{"d_model": 256, "head_dim": 64, "activation": "tanh_gelu", "norm": "layernorm", "norm_eps": 1e-05, "parallel_block": false, "init": "trunc", "init_std_qkv": 0.0312, "lr": 0.0159, "schedule": "wsd", "decay_shape": "linear", "batch_tokens": [32768, 65536, 98304], "seq_len": 512, "train_tokens": 430300000}
MLP neurons of a small language model. Each row is named by its layer, matrix (up: input weights) and neuron, and shows model dimensions 16-207. Each number is 500 + 50 x the weight over its row's rms, rounded and kept within 0 to 999. Numbers have three digits each.
After each neuron's rows, "fires after" lists the tokens most often just before its 100 highest values on Wikipedia text that the model never trained on.

L2.up203:468531427495542472539445575516499512481457472497508530477580522426442544524460497508578488433471524544533464545495522539513488522539469454567498510533411436478521484522448495559582578460507445429496569471490495543418452476492492440509538604533490440485571450549604413497540543391522537529551511444440430396519444515505490406515523539525473523529469391520540589502528410500466476468440459587511528457556493376434602449496510547522540516467524486403503457461530603630536452511552526452540428537540455527492429518544501496558494457467478535599492475445532484483594459540579551444
fires after: "19", "l", "t", "ac", " c", " C"

L2.up622:503386535551447446444488380442489443504514553452517496512449579545522548495494452452507439520460527415580553495512522560499485405551559535494506497473471490542519552461484487425510517405452612440514443424479521472468478538544557550486496508515425492537509501559421590488505419477546506479546485450475503511528457560519402496564484430384471512543436518409515555433514586476475496435441488532458454524514543499536414475463343454493448448483418512505505502492521553536525442470546476511437594459508506465531535436587437535520583468420517556486483585569593493510490629558578533572
fires after: "m", "p", " A", "re", "s", "ri"

L3.up295:472569494486447565509468527654486545506527469457587472457535500569670578580463484528471498459498547450471505474539529519552476406482477535450498424415458622505541477514549585481516576539460622504525434533513567488471550564441524520519492574524489517481428572527563503429455546513487583441519453431476477416598481468483458501548520429486483556530560556542569487516578549478567515522536563523467461571507533455404418441457558518481490460438463547501465442495404440497523409447541404467601502517513532547569483473438508486473517487521480500525529439525473509501455584467471546497
fires after: "f", "ou", "or", "ir", "o"

L2.up663:447468513575469451470472508484553507478530591556501479512571523492529480505451450452516513497516489497559483586535561474532497367530411502540491506450524534491479481507549527514430453423460445542596484582484458541500466509436472530586482422470462513400543490514422565378511543498417633416530530441516512536541478497468514397476536524485506536525502414528509533523469469536489527535439446477498514536597527360506495487549457463358541504534456626396537485560599535439498440494490573533499511545496565586462487515504487525489501521475541506483514425534583486570515577474508520519
fires after: "m", "k", "s", "a", "le", "es"

L3.up616:479497511576511509455540489503502535459446549498428459549550503510533453458531511531457472429502429477575587454521649588585507455491567529533430502397438413475449515570462508546502550434514528426532453505496534491576572470491508489430430456500497491463542521591470519472559423467521491410576480410555539523585516468493515466408450466489502570439498535457519450446538475573452472533512555530528498434512374428604490471486450411424504534474502539440432466455549527464533409514386506468500477595538533471523548539493378511505555425436563586481528553530518357614557558501482516586
fires after: "s", "p", "a", "y"

L2.up153:478489432467463507432427399515448497513474520454475501451567476470501490523476538535462609444501541450457393582541489612453443488490461620522401466459580534483513389614427477556508499445453490431492542523466541438514623491553466478505534481485458517407578469576445495558513486658487545526482561445507654483614537478501501505437523479447546468467449474467493461504547520554521513427532562540474439526532460502486444488434474426396615548460487584515589522564464462568468499563537557467451393452547574537505512528519539569590528443499502464473513532445558558538458517503513419512
fires after: "er", "t", "r", " st", "a", "p"

L6.up753:525488382567554541580508511461560450404518509563600552463432531460493412534478515501537481478543501558479551526462467536445424463460483473426505453448582562576530464484464522472545478418529552513449506501453583569506430565583517560491503639470466517358467465500533509492593562487469469534473441439508517419415517465499516411481531512508478479523541478447579487448369400519589537469493411528506468547557519511453526504452506525525477503495564581410331452419477573476535472522480537452492491434560453471472440480503443503459533468554447497553556491549492471470560516476580482454
fires after: "p", "l", "st", "t", "on", "ist"

L4.up433:488506435485520487543429427530534532580540554511486524435535478511593504492507466517472491552451474440494462578466490526480602467652512438524482473486552498577549556607461498514509544471544538504576492481493505432378476474634565462544410507564489508492532559452442518381498445527610508432548411535482517481545445526455522490490429479531563534545522604467532414449407567535480552516484509426516471516461547435414544389478437511555496530530521570447513542579445458440602402372477498511559478499553561530454501540447550510499453572559467510475503567549534525589434563492421610564
fires after: "or", "f", "an", "en", "n", "m"

L3.up882:538580445490622526491479532474517516544493505528548485445362506421520427520440459473435472517424426558453515533562464564511419448529482502606547568474547545469518411461470450418513406522511439486447549541479551617502518547472406529504505469514488530523549490470487436512439499421518487574496553512559500471438492580440504413478511460520472482523441529528436495465532465507581503475489525492494452474528560496519496546507489583585461500542512540556520518438532554499512572499559528456588494483548569478456460427543463336413645484440491432533598509496472484507530492485554541460
fires after: "al", " l", "st", "t", " L", " Ch"

L10.up421:463533515558491460506501485494522554512500602503428483381403581498527490566455444477536504479519458518482529451507376456418484591521517550427510460569492475519542504580459435477546443475517499506494461501532504494451522468426482549463496561434445483427493556452473517458530442547575562418465523545500403428464504524488525477403587478461421499485438512490481492479539486463634527468424470498471559506506542521533474536598534506474526570465563490421543467550414478490480490454528521390392546516388518450586447577557556551590549457506507489522549493514535433420449421482592534539
fires after: " M", " F", "in", " A", " m", " b"

L4.up315:476524507575451520572541449445395544470454424504446541487437528479594438485447433518539436479459466514508478459445445485519605519548511558504543448471558571525586502601437541515542512440558505453604479525539567420480501490501605546494487475548574455440506430501395471530524555486480499471536599513460530436477398599524497454498510460505470505538443470492572576530606502520535505493435516563465472481609557390506549452578536553544558460390514486585477505447501483503469460454494550530356594427502510460505484492445488511595543454520465545391546548419525529505440521573615426568
fires after: "and", "ber", " m", "in", "ol", "ul"

L2.up68:533551455477491525519444463439416425561451620574514557490522559507431446677552465470466446488455484453507396552504570457477452564470505531499440410410523499538541477539490497495609507444525534538515479523490435464402483523507477528458503427492580597421494565547463433548461513510469505514457487424507500455567544486460532479502477550485566457502474488501463474593551568487492453460461506614504410507443566553481443451362560480506524531500443582539535470519537510486493459545449587434548454541470548372442463522601509547486446451567545552517505465514518420500444505500447451501
fires after: "b", " B", "f", "r", "a"

L11.up19:495465505465507448581498521534493511496497592498570439522370469476574522452458510464543446466444547544444471514438446556446559544557526503561467451530449508562514572546470465527561397409560416522459551594590436555534386507570496440456503480497430420439488495583483487603593542419556585511434492532493526562459498494444597502515509531505533468448522549504542576577432465428494493491489474476530503482423518484519447503568519462420532580507473605474448592600479555481534520535408591364453529572392558490526475463538446487525514530523485400577448415549505509502513498510494480535
fires after: " M", " D", " L", " A"